config.toml
norm_eps = 1e-05
positions = "learned"
init_std_qkv = 0.0257
init_std_o = 0.0
init_std_up = 0.0257
init_std_down = 0.0
lr = 0.00673
warmup_steps = 200
final_lr_fraction = 0.1
seq_len = 1024
dataset = "wikipedia_en"
MLP neurons of a small language model. Each row is named by its layer, matrix (up: input weights) and neuron, and shows model dimensions 394-585. Each number is 500 + 50 x the weight over its row's rms, rounded and kept within 0 to 999. Numbers have three digits each.
A block is one neuron, or neurons of one layer that tend to fire together. After each block is what it responds to, as a language model described it from the Wikipedia text at the highest values.

L4.up1915:546509448551496550528455528475504565433469431484528505488527473502507498523516462576462503456459517475542496508514478450446462531566490427528445457526426476506523490531592491510479460603516485514478456533544449594464500570504532510478469551520398416522498515510526488506532422457557475464541496389472508381586469432566446523485492547524477547472544514493531385497472545482442430425496472489546541441579499487446533531579523529489580501490405539447420527450474477523408475504546438509513440466424427541529504499534568481491381501544485539428514436465449492500518521508519501450
Second word in titles. The word right after the first word of a short title or entry in tables and lists, often of/the/in/to, e.g. Hands of, Shot put.

L2.up460:466361477527464413530460538500527559546506529469552441554577489584522540515519603531448490502500508497477496496524543455438508493419533520452525460492585567540452641562525536483378555501503540383522443507534621489492448436511495547497514469511557455501470511512508441510546486481492476484506570483542490441580459542487531496493376380491530466525533574506476490476501439487467431495486525520369533496594554493447627529465565541501467579444489474510458487508462425473622463369537425513528450505446521457407420510571549425544411506564401477516494611522497522523574478599541533530
L2.up463:478464553539545527515431472480558464501515459606537558608485479571465456547459615552573506548537516531557522427509495429455485505484466539424418409450489484475517448567544547521518575479563546520478489447508496383383523515471528424567483441419478502417506422459481556432532500457468514539494545447541578467440552498432525501549543412524447547513587496497687446550505474455489553451516494496422559522523522433512633480543543499477496471582493510495555533536508531483477529590397503570563549455537482561522462534519479476448463476512491441500425492444516530492483455509450547470
L2.up734:385379544392641440523487532634454469534533491548451445501506502595547501503506511600467496469545332605402569464533456508470491515518466469509493575522465505521493612498554499470445542391527420557574554532464503480553476523563440393463470433567491470483537440543452562460532521474466572468515430468446568433573479540424625633556565506499393466470554536552492427563554444496491517466502367470402565485468497529545492503417502504537540522532509510486472558453523495508545510456441516520491397496530512348512452513453483519537546458445485466471501475593546459532517493505438514517
L2.up1670:486498559445507480517465482479566650445495491558526507446475490601525464591491519499402554610494416528510526462531512475529550536511526455507425446447499470501459515534529477525530510454501501462336551507488581494539480444549466581536497465450469470429519375461582551515433597416491520494483524492535437487477462401495515450484447519531475498470574479572580465551490450392492491531468470494518523558479415494466501504466534625516504437504591554496596533531506482491383581462463450570542456551533497528512461551518607566516436497503547589511531465496507554502473566550594516453
L2.up1911:564540570504564485460491429395460555554509438497517449507451517520449455536478531548423416546531418544495495513458480479473476436479573440473384490542505463541469494505425442444474520455431578474463451532512489456553379515543523563449589519516574447539435467660436505532505462557501445583494561472490571412527491445478590491525488490523548589460562433540611577544491554454435524473566525398440451501550542517501507513433422467449491503554445522488557507478529460547516410484467536557468500484572509451509503538532505445534490499429481451493493462526558531390559480516547397510
L2.up1943:539442463384503471465517593490461569492540511519500522499492495460570530548452475521407472495472486428502489571405514444539597450544539508516538416561472478449491490447460474525579469516452472513503501469532497433581422475417486475417484538537605521443553487531536527505541562492598566525438575481527463449457516534459596502489609457626484546655490369508483575466506543508401478567480458377463505568540552503521424572475432528493566500432474505510488482504564504481477561477498458513409421566484424508467561514540474478536575494515471487432521535505478485673521640608543446533
L2.up2277:395573471547566556491415530504500578531544464487411474534507496500561491483485521403447449547489533542414454526573539497524470457521524532479522418558480487459440582427537488472545482475493464410527465501480510495583515456495523523461498548461528458458501483355534529492514564460579484488395486548490471465465541506503621479402507437629413588435482390499514473506502535496513564501478486565415519503467568501564511448473445530457534440445477406478588580480530475481470639484529448562422443413484553538536493530446417460453538511441485549510398456454466489488502522457459399553
L2.up3363:570407551440553535500540477541434512616553452442563501559427661484538510502392529458507438448561429442532460470460494446509465509503562507494540510497452490510429530590568528520514524523454541548466458618481491494530476502470430538434476529522557501544508457545447524535549495487411505574524445454527503402500508490492573464463419499463433525520487510499506485498545533530576496445461495497471464492537502523463558539504499517510529560502511479478525459504532565398466396434504454503550475485530493511584470488458493496439512606527505564406526519528497531553539516493493495435
Anaphoric generic nouns. Generic nouns standing for an entity already named in context, usually after "the" or a possessive, such as country, film, group, team, and director.

L4.up2505:439474566488459553442522409508479474488541494407449566514500411487490503554533459458493503471464464525502521438449495498495528512463415438494538550433502650558431451485576485525432556451518473605428479516557448496508444458410463465503480594532424517448505462452517496482527465474539553412456557484509454453531457478559459392603495528496543404514502524401621522595566517474439544459451553492456501490624493556462582499515462604523498515548414483450472520564449494550487504529539470447478510444359467495531417491613477447531445550503470517579456508525628482469444586486453501488
Measured-quantity nouns. Nouns naming a quantity whose figure usually follows, such as weight, cost, speed, salary, resolution, often before "of", "at" or "is"; also "record" or "Legend" in section headings.

L3.up468:504541546480549437484564445489590519487550558524481462568420498542496445468489425503501620481550464539542492485474495460498612528586492491432525541514527541612565511509481448536508574512425486454506467486573546469504528456546570461518578467461450466524491444536449484598541526445523496526570551373486485425553564504611521553604485435477542453529530539586428480450490489463447437528515519563458527465526534538529506436494499479494570520418460460481459471505528488569504487420503454444472465495557465483483534491498428472511513498528447499551398573425415492432550534557588492526
L3.up863:517510509487556562541485567486519457512462442466488469427484435539502547505451501520501464576494496443491508492518493580494523545480487478450601465493466573580530559514512505538501503474558498550566492487494607543555457557444588605482444523409496410509484448536474471533521489423603517427525497474468468509482479434526432494542494461394555527481468462518541531481422490544507555406482633535522459474506559523521490553548528460401482472470502413500576484496578566490426492514463509640380554455495448515565494596502456530500576421441409509604529549539579512592476511406506498516
L3.up1668:507467443434520539443483565450488485565449605493502525482585462449475498423516415482526522542500429384495457433555419446444408487467488456423523372570448551498605486512419480456515483500513521545540518446457551486446444521445464517468529464494518436527500465538461497500608535509462491632532503520500541489519565568558395536474531551441462574580565505498428502475584445523493500505518485464537521541529438489534525556447467562501466500477521488477410489461562565544496579481501489468587448407446459448548398564476436551388494503466541446478549497492523513468536578513463587493
L3.up2124:486459565438413562539444453483516518446504536617430510444463455544508469660557600566466527510517518554468515530454420568551498352509463572508490502475537533513504443517569408568421527501499533656455424493570469446434459484488537384507417485560528463496444435526496526540453456456448492522508428481546443650494502571593499480531478484520576468420467497432556549511439489477389576453524473507507550527575583501515465535495489443513621558585517517507473502463448500392514515425575518546558478479508527406420541477454503415513550541454475433401556461475522461438467522553543478543
L3.up2153:482506560589559502578471463579518404569515458537475528453471459531469506470566481526478574552527478472439545618437489487535444495530534518413506561503492476535507496553485447537384412539497442589533478452492522544505450510536501503447365424502515427457528540487421450480532478440498520562524430445509540479566449570457470485405493521540597567530504573454465567525608487410524370567530500489474471491431531512541441470495557519483494496536456480509464552450444458417512586494512461431575540525429535501456464593457466565534542462500493479420507488475513417510547423513600536491
L3.up2499:447352477479527585527529499499543466464543503395550445497520537548488479462518547566466513548490442442442474460469505561502508457474424473484586520540581484504518407427517496619544478600515542538547519503487357494403435535564577459520538514545467382482471522443509531550470463575537515416551551423544495544475547434464474496481411558483550588485544543493419422602532498529409533546470454495506512464555417514555533488492413512540475455438488519482476574506453466483399476444439531429553622629499520485539525549472468479530450550551479541584513484420567476539467544486418558548
L3.up2701:481555535601448473504441591453530474515499497527496474521566424477558473561558468543576526497504598435485560531474476486465577535451470511522420438456565542508545425431503521539406471479449524382510480451474467511489514474567467500465508434491473489486447521542471556552550529427453503503609574365385556493492495454557479538512517637481523487509415462488468441435471469455457552537508534528478464538532428572509540467551527522483482526433517557474482437593554438442525442445503457443508493523482527514443588470525501464466490490526487454541514486402433550565532486483534503544
L3.up2704:517481423555483591518536500545503493549456528499506526495481524557436428468413425519521497551544556534455440533494387560511484444470556504497511384505592481541396562463436460479470497506517459511477464530510518585473442462608551398533509485502452463417488580483538512516451562523508536580445513508572461469489504488491492520426432538458474489512472542521579504477483414468419510490536455461438446474533478522492414569471503522475564451526450491412533585483419441457550511472479551503537561505516602522464520449530574610552524549501509547626550501375549453511566483580496541509
Section and infobox headers. Opening "==" of Wikipedia section headings after a paragraph break (==History==, ==Awards==), and field labels starting infobox or table rows (Location, Armament, Party).

L2.up88:378503502506462492518573493395521556502550608594501436576440523470429476505520486441558531493512483509556484461477547454505547436518468507483533530505431574509502480496547499589458505433407566557612442588524545530519472438493483517503496576518468607490499454488484496507421485550505605487510531526482543457456464549554499485517516475558453496455449505438562570506526558492473501511539503495474512506450491494439439510506439511468508555549484467490447538523481438581565464472419513491429423483586523460428476474444518462593486501479492518502447469494593445512480537468472473445
L2.up1215:544458486474525581565600487504547441486470513576515618577512489563426495546513447544524560488510486574528480501499528465538485495492452496457462473480581561543459534541522491501528548506543486513418410576484471420505520505620489474660507379570524481584466511491541463642508511572451578535477460493433522485411469559498585493565468500498508528393477511535511512446471519495515474388547476527519506476461410541506493571512514635516402440552437508438497528544514444457525423461504583536505476517594515478568510517529482522609570589611501547345509556475538413557472494400465412467
L2.up1356:445525486485527555511423422536497506524561497440469421481363509533503553464498490468381504463514517497493560460381580407400473453563532544439461484465512395444588531516399454535502515574455480477435464431556581472561453452519409530545436537576489435484485545487440508423516450544492571611515493502563387428477476487481533448553455439589576515529499487370445486516457483476416499458593531519551468526504518512503467479439478598511474538540544525545492476517503526546548497467442685497425470569352496478552542559448500518456565402408575506559493417462489350597438548530502473526
L2.up1858:453442402396523571554532546429426435541565488526557457506519463491525538528522569481560545551521470569537443495458473507538438438523536439487544440500546539395501492417552502493462481495473504510479448600498476579521510534603631397529552461522496399451482529516496521471479519479468433558465597481501509495429488538557496472495449564469490377516447440502506516505516369490523543494535532446505534536419484536543600527439349485512433541484485550517407594565578528478430508536532515521526448485526387523498595498472488503541485458488521465472453549590457459384514487405443521434
L2.up2327:511557543507568458520546497418489504451578485470528465473496477609503507452508480502432474515440472573471434476529607513606607429466510555487438509435501515482572407452457446526512517458483478500521549539533550351481488466466420475386498541477560534441523460482493564490499504551396494430476607477494478500413522644497542561428529485424543463463506472405407385431514502496543495503573513466467443543388439572451564504419505550520571456445528528457526480468497553447525454494485440568502469428556548443619579482551466534498485544528550465539444501517535470578540513539444511565
L2.up2509:488521383509416547542546543516471620483582549418540349517502480441501502460521472568504503478510453479484544584475549479534599524468517513553477496550564407465459465485443548501456481544494523475561521450422552499617549566491455592608499455466518505500564484506461492445439468386520459578412526462588472569542477498516516416484433473495552455515480380472470456537510479515411564441521451498560523485447549509478501443495383493550428509491527538503467525535551452530509577559537549481435497441511396531518526462496529462543513476383479419491618482525467536537470604456478478474
L2.up2872:468569580534443541482473508486556561570551494443454502493545456472555490535433431534471512529503386512466517467471477477582527550479484483481420527465530541612481474529471453501400507465499531503479480546569437462550582490520472453504503530521523497501512544393450526378485474469584471492539502447494451508474463557555464384506491468500463450433536491461547527522584495506392491484485490501514487516563579539460540482535456545478519473535486485543557509534533426448488584480451486438446420556460490525535502470569484519584419495522531488539454483546524429502434572419448561508
L2.up3184:478443416425418501527461512468545449455541512412480434518451530404465587506594522642486539495452431509469544414543540458573453535487463460462490485508592418545445565479511587497456499481519487544495438466473468457507495461558461552538521423508523435507451570554611513528493575537577400518556569433491517600476533526566504463523480573498529540539500523474536489504584515548483524537579513412542505520494488362571492452479533536481509428572559571508499550501525505531442499501494526455451508503452531561425480531492473493422492472512477563414480528484526459396510500474463504426
Aggregate statistic headers. Words naming a summary statistic, often in table headers or row labels and sports or census statistics, such as total, average, record.

L4.up2892:471505483493521486572526521465483527471508507475579461447569428490470423468438515557592577505499500550493454510592577484583503500523422482485406461472537514408457453521538468564501564529458437472470477553631540424421495537547551517592542477461441482494413488432612572537512515513530397500508436414389550434490535377537491457560560432628474512427513569534448527608463469490535521486498446480545481467500539352521488414546474538510533521514464567455459500536533543453368438419575542420457489471418570461471556470521438556525542525587548533475542522443516430500510496426444549571
Noun-phrase head after determiner. First content word right after the/his/their/its, mostly ordinals, superlatives and position nouns such as final, end, debut, home, highest, mother, often followed by of.

L4.up3228:527535516491585518446484536456513447503587421543500626519546466489490520485503422430537465443481474502444437530428564590492569545470526532529393388554611428537543399432509511553506486507550523492497498489527499468541510416476501349451609450519490452621420525473515435528483577537559470544536511541500505476502496555409454468490548471579561504519563480572506349534476475456431477464530443371581426489512596550508450480582492495513436537539532561452456429472405463547535502547397527504396414501575543583517510428532531629538511469522514582535497490539457519418472506515586438490
Definite anaphoric head nouns. Common nouns right after "the" or a possessive that refer back to something already introduced, such as the team, the community, the season.

L2.up1627:443458499474402551570510527561609579563589534500386441583547517467568416455466402541507443559517543511402505586520538393502497540586510525536502465425545494540496510484543467582441488511500506454488516552470431479428463585470458522449535468509438443429446513395506546445482461418436508513447519548487407458528525528451471481549526482392510576445542439532546444512482560503469377466451457381473536490490545502500491535460421453501437518477546488437415552456429496530524438555455431556529458397455562537464452465479508524424439429465509480524555485462482474472563529557510446480
L2.up1651:584543502530516407508476493569503548652563666445445442491542485481520447489557461477567511555500552634510436509470569515538563527414445508533380433585498531526525457543440436576556516500613517543515493493499540516514528526585451461499553603479458411501530476409377457501517558422494503462481484502484476538548482495436447521556447479519545458569515413518561522502491470519458515545507501405494438541505442526510513555508531508511526522376454459509562539539410516653372457483519521437530527585461550501464555490440483486500427503511509467454494480555489470460587584547526462566
L2.up2682:508487376526453532455601587542599547482549476501399468503498527557565409539471489523532541554495465442495531472614515483472428487513468497521606502473533455538493446549522492519495472452551489556567476457443526480514462560518475457491499548515481517390528567460556475481546463470441484440520376469505581482401534460528442466407451550512513496470545537540471422572521416472448476510506485489544515529561520540605510462530529502527491456530495525454515441488559530519515491526513420521442541477390523502475541555455517527515560458526480511410507511480512465526524478526555488382
L2.up3099:517523493544466495450495504518493466497563388472476574556510432492509469554498529476493510521470505499530558488539511515538544491561413478453443520451548434522607476478496405463472515485472596509588493478550510537455492554523561549479508493517577523566473489454415400513471584484489500539451574581452417529517496452448501473531531533565500546475493493465463437560580495470595444509489493463540576531444481456447552563511401576558399519511528543510523452494485529623499488423445547501432520391481509516416551482510507446559504464523438466496503558587491507527481370535580555561
L2.up3126:461470582477558498515454437564573525466592554431445495414508462461505497462540495492459568549453563498488506532590540450511560433630527518550430467506547431475464541450561480540534507539463501539517403510437487440467529536584505471453484564522461486408530480440454503516505539438441494523538627476478441519528449460409424443461439539559591501399523518516550448519580426567551452482549537531570505439574490471541519458505486465486465434544388509530512582569530521547578489493509432514499581417501544480451597482520561511568542444528524545400459477489523476527454503531517412614
L2.up3163:472526501496523463557446550553521499489467553500475536563502442582579532588533537523572514468624515495505477510485466513537505501494468539586523464499606490549556545447552512509495490433524513500528391388505461532587397562437432611534512443497500535481475458532537446482453475424416472534499517509508545446500515475590422580548477518573488467538532509511476484562499491552505518536574521522550445506480596457552524545360445455483521491527525496525454539479584509495480457471452517504542521477534467515514447474460436437550492540509577478485505516528521485514570420554478431459
L2.up3311:492473496561439508603502460490510458474544476524539488537467450431563482479532501522480392517591538472481517529469430411541572428468415512590549492523673515502504525589533510521548580506616466479488427510487520525443347544523564505532513477518416384512429405477500480504537453494504502424563562488529423454481422494605513490527478495404530478467508553522499505517540512513555473493451552448482605450458425523469562569380483531538527400460416511447482470387523470535499450546399431520557484441545468498437497524549471526514461425361482503504492563539541529510421552492542455505
L2.up3361:449513486523391497471402484508517457411563588426483450598492575430541499467513529567444513492542515560502511554557572506497498472449437484574512522464488464472521469548566466477494552575452500493575397532459548531458475528532451510369595518609471462501402491466522584414451538467455504628521472417551462411523503574482442427480477508437434517494478484573480480491523512512499501438586457520526484495649532469581483500444473609518458499520510522545425589429534491522409504501496458555536557436510455502556542473464485504534429476501479462448469485523607508529501511524478532437
Table cell label words. Words starting or inside cells of wiki tables and infoboxes on elections, sports stats and genes, e.g. gain, hold, expressed, career, Location.

L3.up225:490491552472421499450500544534474460502540485439561513472462475572452485545481401526516545525447463590465459537517501527472454466456542550445621589538520451510481538569486553522510488519544562554506464526578414437411413489543539500547535528533483519458483558446494468533540466446525463534527464498467514544551550560534512543457466527516515459527543553495577582543559505478497482481558598418358435484498385458460517510478476467459440461496485448536479550484512402406440584458477545519473432479519498460474558481510499509450571440524459475635455517543361419488470496456498473473
L3.up742:631608544483507512507496434490483495443493520498440460472496458478461546443516400518474549469579462542490533487569533612539547546482554528498580503499546601534443483467442414508485592505506535502546426549439502506466432537499500512411407594501493539464571502559560488459467492499555371529542593466362443518532491412583497424451393501557527509471441528374505483506495531460431501559550527502444458504476438563459505562462420583493527496565546421454480483513448494461483534433504466496533533523491526468526463471472441579535472473448519524528434464631476507516440447539513472565
L3.up827:518530588479503482500465482434444510508499497418456497528444440411580506558533490502413492510503458546427423512507487442426532489527489466488485504442533475509446524488560439545501430532587526508400525496566487459499568510506509490484486507523600511459538578501532540494481450464536436514492495542420435466549482511466551516535593477619490539416460521528457570515551505435449432495450520490540504454460551550451514481476493468513440518504523533527507554448409396508499515472536517483514483508530464429424504477496491549510420495473515543514386471616512474453540489556507482546
L3.up1229:556535446580516453477496504454433535531505458464476478422513446539525490486442447505477460556490441486539471572518505441541506603567473586559507517469486500485573529558538404504444399585545532521428477453560561436478456512450479526465460478397473581547470500439503490486521517479458507507543467485552490476525527449509495432473584452516505576555440457596522500577457496506404396545519599435500495515576479441476583541483447392473475384607484397603536520533570518468493520540519456549455505467471444516467496466485498478495490473617593494551488496512508504454395394473529503518
L3.up1609:546515555499385547455595467520472562480468493513512514467556530475590521465530576488453553568511418510538521515572466499499504576456508476513454493437391417573564500509505454568502523570472448399501482484424402510502483483541628469503428595484640543369439585493501464525448506522455436509522522495501512541534523473431478507557523408524479569528533479429444488572483529462526416409469469526460503509485553534598475467406515503562528633517533632523499522534418517488454472511630483548490526498574511464514557439582527580492571464543564567570487448575548450463492524589430559407
L3.up2235:508434488459425520479553419475573508540527514587420461531454481481510616455557502542523512584480495468518562473468554464454488558511560469439483550386550430464493435572532463587511474459548560604473525472446479497551540553455464462516481478474571488538489472495503454555485592514561437585528483575491520644468493384599519481549534520468495571458475499469542440575423498509486449548411406514452422532498543595514587387494474547578486574453523522500423585518494501439533526511500445432474429545618544448476472477527449474400554544494476505414402422528459532439507499534496477504
L3.up3188:603431528413501472436514532460556486419551507490438550507453499553422551430510518463606483506563443450541550511538471523437579520525526514451546536532525504477440525539433473513494540510489428429476520425482487447526421470493540580394476459480425534466462567561504497534484573432434469514539487582556494471516338445489428473504508456517395503498500496563466464518452468568479544472573385550622546502472466548442430493559516495575547548606520592501508484580540486548414497459568487397420528498477566538489484449424525499539460415499473477429448524468444458485472361561533493391
L3.up3380:568548537486306465485514595519551515463508591436479499490522477481548515420566482466473427565461498459513415413593533406539453521377512452452534540431561567518480511456470541608487528534531565582416562457456518368472447584456510441541426482500498500416544493408457495508498561544556428523463515575590504596599506463495528475541459497478545507518571606520474538469505521475407475408384541557530554444526480509419415488571497513544443515529505525462457562573482421518427494360444464530486450539466469482512526509535459630428504490529552462507442403505495629483448519426479503513
Technical word continuations. Pieces completing technical or Latin words in scientific lists, such as activity, -um, nephrit-is, ory, plus word-initial capital R (Raggedy, Rødsverven).

L3.up703:398376355497397400422571550512523556555466564590452465485607557539450450492437509403553562522515442516439533537478441476597535464510561456506451510468542443480544498512455647531531531414483389515503535479431471504562483474486549533499428574626554407503566552580483514405433543485505488507567507497469506510453585541548638478502517583508524545568591510524535483511484545452454417490612513537555494437509522537432505536500487451567509475485514544545520575510404563456470426540524563525483457491502500482454472565503426510559474517526479529544530580407439530484531495487544515525
L3.up1274:499461584492593457492573478398618515471487525500514491544487489578508444470560577547373559531558421468451527518501527574560465532459443579467521462441456540488506566502478496467618414513537583572474466427459484486449566495557580465489507383448538461453553471525443555517560465532488555520428496583495565595568471483421540531531483526582526475480448526580443453516463445480605542452496458413530493507593547464413536442437505518528529566522457507516569569504423570591527520498515500535485407426534467482508511438498480406513528531544548523515363593513434499601548541534516470491
L3.up1988:456528496544504471459481459539565608525500544601550482560483429496465467446533484500493525444504438499509538492407391489486438491490432463505573544556544491559606530524417524528501433471458462515536518536464455409420379483520402461449601544452592462473492496447541405428495532473497479490437472504539448575526552412483490590480535513501474457572497513556528543493554600478523553474567512593533497491439449487458570479465481431557522526585642499587518499438486598499542461448593498543538438535457518503514464511545553499512402509554522502408429600392524460504549592451537455534
L3.up2344:432451524528547513479463553536541564501433549469413392528456448471540455510472523375510433498589479464402508505469504519542546561491537522558590432443432454441529566456448587576539509442481541493489613461507447559444417520543588435529535543571595546388495415468406407558442493505596399481486502450528469512546511513530603455465479559559482456560484539590414561552483482409444505497426484506468515481529481593542477475413448492487574509509461502554499540545408622482553445499453588570448480599457468556427520569476447526522456500471612473560447556508531504551455523595505446564
L3.up2359:442389467543487441487515472504471485508457507545386482530531479508527499563570540479527455429469543523513516585500414441485467538499523527528443465492474545399444519575518465387501427501379466556427516438540547587571524473521502571407412536536584451557526463529420481470434460473545491433601530505458543514434520473462572519508513575470394568586503453559482487544491485531509551454494518492456469581484638576471488422424536422529517442569452483531538518472533484511473517502497471580577439525460467450503490469551542469528474486503535628466514582478515492411585554506542497501
L3.up2486:481464453424468506529462477503492499517499519486516467452523474430567503525544513519433534523522432577495528526492518557541502478501607449569424420553509548478432388499543502456569528459410428465490529474506456454445585475513490463477445464496580519515466548457465434425448443480540402454511546418582524433459470446430629429474530428594519474575456531524503519490534505442474439470616499457483512482574457493419449463492503500481463516462444555540503553514411577487516588455591502436537455486444436597509494552550491531382530479475440554596499569510528503441428577528550483523
L3.up2589:494540522529493522484581483576607570533525491459490543469573486490606532465538544369453581544532545555456530416514535497489431494482531492458551506500521564443610502537456537536495492484528503462542538538550491581543582498510524481498452420556506461427483452486457523540455554518437488425426476503475525436465527488419532545500597528620514507548574485590511491530544424420466501517498540465448359510513449446397434510565595461449448495541551556556529561561539523516493436469446573564466536538500470521475482523459434518543472560488481521429418561530478494585552513483493396577
L3.up2766:540416452457514498474499496442456557561466524496482410452505523505458538367504532436455586437531410375428549525490467476477518402508529502522525399437456394439422541355490475454633494485447556466423495464506482559502479507409516359407475488572565464472442600520524531496532513459494488459404544555546493480560518474506505510548543511491529491591462533515472445593440514511494499406487526511553514398527520484558479482465525504606507571519432490610493528510471460525480467462458489505487502601448472507518478532547442447544479403531496541518428629537416533560482524572522520502
Article's main subject noun. Generic head nouns after "the" that refer back to the article's main topic, like the song, the temple, the project, the event, also "it".

L2.up697:556545582485499544593579479458531480442472563465462474585450526496561545536582509576470494421437522472553527488550642476498482491438435509415484546518528481449484453529471580425480455501658456531590503472492556579510396555528549502496441461559482470446469528484490523499562518545438498492462529600539495564560516531510512410535452444479454480510587551432475506478525368538550495584481496505400431545480594520458511483485503457543481393519490406446527541547543583547424548495489488499507567607501487535529488521500529534445392532485505451458479522465434473487602429584498479522
L2.up1156:501489630511401543525510527446486540452527492490446439555585444534528524468528550496481551452555548505546503442448460547495508417526482499502524472559475604484482550558598570457509523524436479535511469475508508534489485467408560479510526524609551517511454530495448573454594497507545545399499519538432546452515549482526529441538549621466441490601509501514608550498493416507555555441446440439459455532432527465451511497545489524477470543542593513626452577366535565458462487493461454522468507578559546547444503505566500433515503530510516441491608444537430461530545565487524515509
L2.up1742:451615557518446451457554535449475482455471502438453469443441505572562462507575497550516463483423566492428491534473420484491430458517481446512470472526491511568472485435517555502536554481455451531520529453426467463519542440536469468584519496427526529486479505580547479573468509548419398570397473514484482481586495572425487487491536532418437516555559497462533480511484531504462505514542525512478518506488551401597502505453509517435448538548558458568519424501558454493484529489510482533489503516540497505466528500536544545474573476557524394532450529484539430587428578501524460510
L2.up2033:436494563485495460476545503421529391515559523561493460479529470499553560460483507562529525451452502538452482391489514534461544507431527530437544500496487567467558560376484492512430391546514513543502508496529522522468532516518470484649555444502482514481469542481451600432541493464529478490550492485487413412507473515541532505483531469559500499485419623580452520529489549505520445517432415525510361530537501502521418480540538507426445541535507548477474544488535481480455507502521502505461495474527597576407505559443502480560555484456531541458456473512488579525531534571492488521
L2.up2060:528539545543417473498475564509505484496520523464406529547428568472501540545542516557498488574522493447451445558452533557499529495439527556531494490531632574498482454466571531494587485537515470494501543435483550606441355574535546572542526537590533575551437494487509472463513512522434512476475516514494429468553490518556553505529431628469525511616470497573480578507562439473457510472521457425395493568500480455506571420554542540508516524456522433522478500468500464450464487533448538445550520464442417404524474538468528439515538471456552477475593551442424433554574496547460404569
L2.up2616:527540568562434516500518512441427451504503536489446544525503485452515478482528370553470588593553509572547507513528479523585518561518626489525591512508484505489513419534516455573484484586557566498574522476439517535478471473627512471474475543485471532468562534473521561487465555584589478541587486544417455558451480541460536401519411579533625551544393495456448497500476518418462546463538428531448494470579514541440483454459415603575480554525486499514514563532534402526513430422531513478462514600490456480513487473511484460508495463414579533621527520485429556508505501516500551501
L2.up2728:523463348573414377515579350505423460495486534578530414565500492558527478575526453576468520494460484521439527560527497466455578491533512473457561544526487553540351601464483544472545553456486518489492514477544479491524497525440485477512431506503486511521525566457513541499488428503470435473484469417448404494541510412499550482464474535522415518466472411491400549576439480556503466497620471541459514524538449463505511430500518530609486541491522523481589489522534506474481473421484541514541551502498434485536434464587534488493437438401495542568457482550508502478462499570421515582
L2.up3429:574521528501402511514548557497490480491462479593480511585527496563512531588479530523455518560527523505549508496473547482518529523464507513509459426517476546531568422464524429559466490520527542526507469383445483532521493506530495496481449543500504521511538505447514549415453517528447453487460573480485489539462428446516519450555548526514487532549498528507438564422529524462524490559436458407483598525454471464430498495433565573491521504486515565509477512515496549571502468593478494491431480516482580558471421507462427485597474485521371512518510493441501474393580536547569456503
Noun-phrase head words. Nouns or word-starts that complete a short noun phrase, often after "the" or a modifier, mostly in technical descriptions: "immune response", "liver development", "the posterior".

L3.up337:508495475650438535541529415575490552475524481610524527534483510540482601533450352520415526519527481545468537525414561547607443538546389495513498495472551525486487485508473485575447451436450395425582518485598561450433435483475474576530506592471517433439441510481514434502544562554530462536520466502588472538421479508555517566521512513521604526653503529491523526597470577502500568438541450541544588549520563470494499498414466520504524464511430473483486474495542436615546450493483422464493484570481472479409527480510475451575493439517567477480485517432552489533514576459475464537
L3.up469:499434518459461598499562615535526562482537542392440542541483484477538415479529557520422476555521561524517507535604502441537551579574496479512517555503507496557577438408480518529547602500523555470470476551563476526475480548490488481463421553534522472501398524470471564629491533476544505521583432569466498481501486476563490412508458535479453498474520392531548482545497435560518515435477560467599485505432491506532470470549450542590531404500521443564427505508425454457492490437494504546516542519509488569427514511530469540538520450466439497478457462524409508452514462499502475436
L3.up794:447411452484531534507484455529605523478453414515538504435522477506398518493578486493531505574432507550479463532552503579457483506529526423452574429501483492550491456507534402504396597451463534483472493497471534498582548459484429419522455570467506490527353496466564475459516605566444473507526450508421482499515452432479506582497525485468557578473494509489464527403521474505502498579427530541528564469487448420513490491499452600480491491412557515436506406481530474574492476449554493590459490595508458521565551530548456438495466428428496489476501535573568476583574447577534508439
L3.up798:400486450590408476552480496578603500432522618579499542510444572463513474535457592617499382499517474600401494514561493580554535492432432459536388425519492477632514521525458445469447508468498436515512539560542481464532480436444506550531398526425519488520477508488426502539555572445494526536562499526491541443461498549516471529438594537528455553531469504534508427469438457566460426625439532491517511564573578518516527492516517499509538462414477488574497426407536526418510535453545554513555504412519488449440527539575534589528551443571556540442599489509554506501405492573551506526
L3.up1527:485465532565493546553468551516490558436529573448490568485542610510452499482469470518476461529584530511497534468506454521444538489596481563554470482464562367527386530566592581508490467466566472484453454498462534500447452535451496513448428471519453509482499582441439530536505459508447440526493498540493428427524535388489505510554569450585439492522424400607499609459495484494496526566546460505612433555565468561535542407540393461615568511505488461443463513462492502429474523621567586488531494536488439479484480507434532471556450549623505457544514395516448471521472450410477467530
L3.up1760:394506502578512510565524492498478522448514513479578435505453548544531562545531492432494461478581532509487570491439554403512498514433476449479402488539643466543578556520427472477514446508602526567470515543567444547525472506500483499511542491464482420525443413492529471467560528500466524487450533473520513496526465494356507477519519468475563544561480584447521448443475461554427496511515432442602483560567469376577569486532492443586545457493479590503409490526445396537424436477588553473495551570554473528407510470542610520508611523537486534498507637609592506402475455518426474499
L3.up2322:468548521493496512446540487516494538421377494504512586481547514524436555544543498506569488476436451595512568421463442448476366512434498507485505497489591447496517477434509444547477564510470512492492453493489523501533443482508416445502562574442496460455414430503402592485547414473425481524490471564459490462455480507481485488532537484532427524479552461510508518553528481583587450600472456544499503510500519406504479502507463493449572479503522393397537473437509531534469440503590484544483499509451469501533503597511453558543429463559494459435578407569600540567454486547561463528
L3.up3334:478491568462543441518494425473517517521482577489445535480500530511455435614481511432542462484458510510544473500471442509510524444510493451474419492508567527557592511440448506476446594552467532568543534423551471449504383417414445441480539469474584437471390513489575504515409469490538529543530554473472456550427474495522542469432552512517511563549464514532498592418484533558541473464511528413553582520426482437382549441493502491438419536606490413486485452523562448558479500526481521435563421489433469489483458470474462453444425601488561565520527480514483564441522484400492453545
Table totals and units. "Total" as a final table column header or an infobox "• Total:" row, plus units (m, ft, km, /sq) and "such" before "as".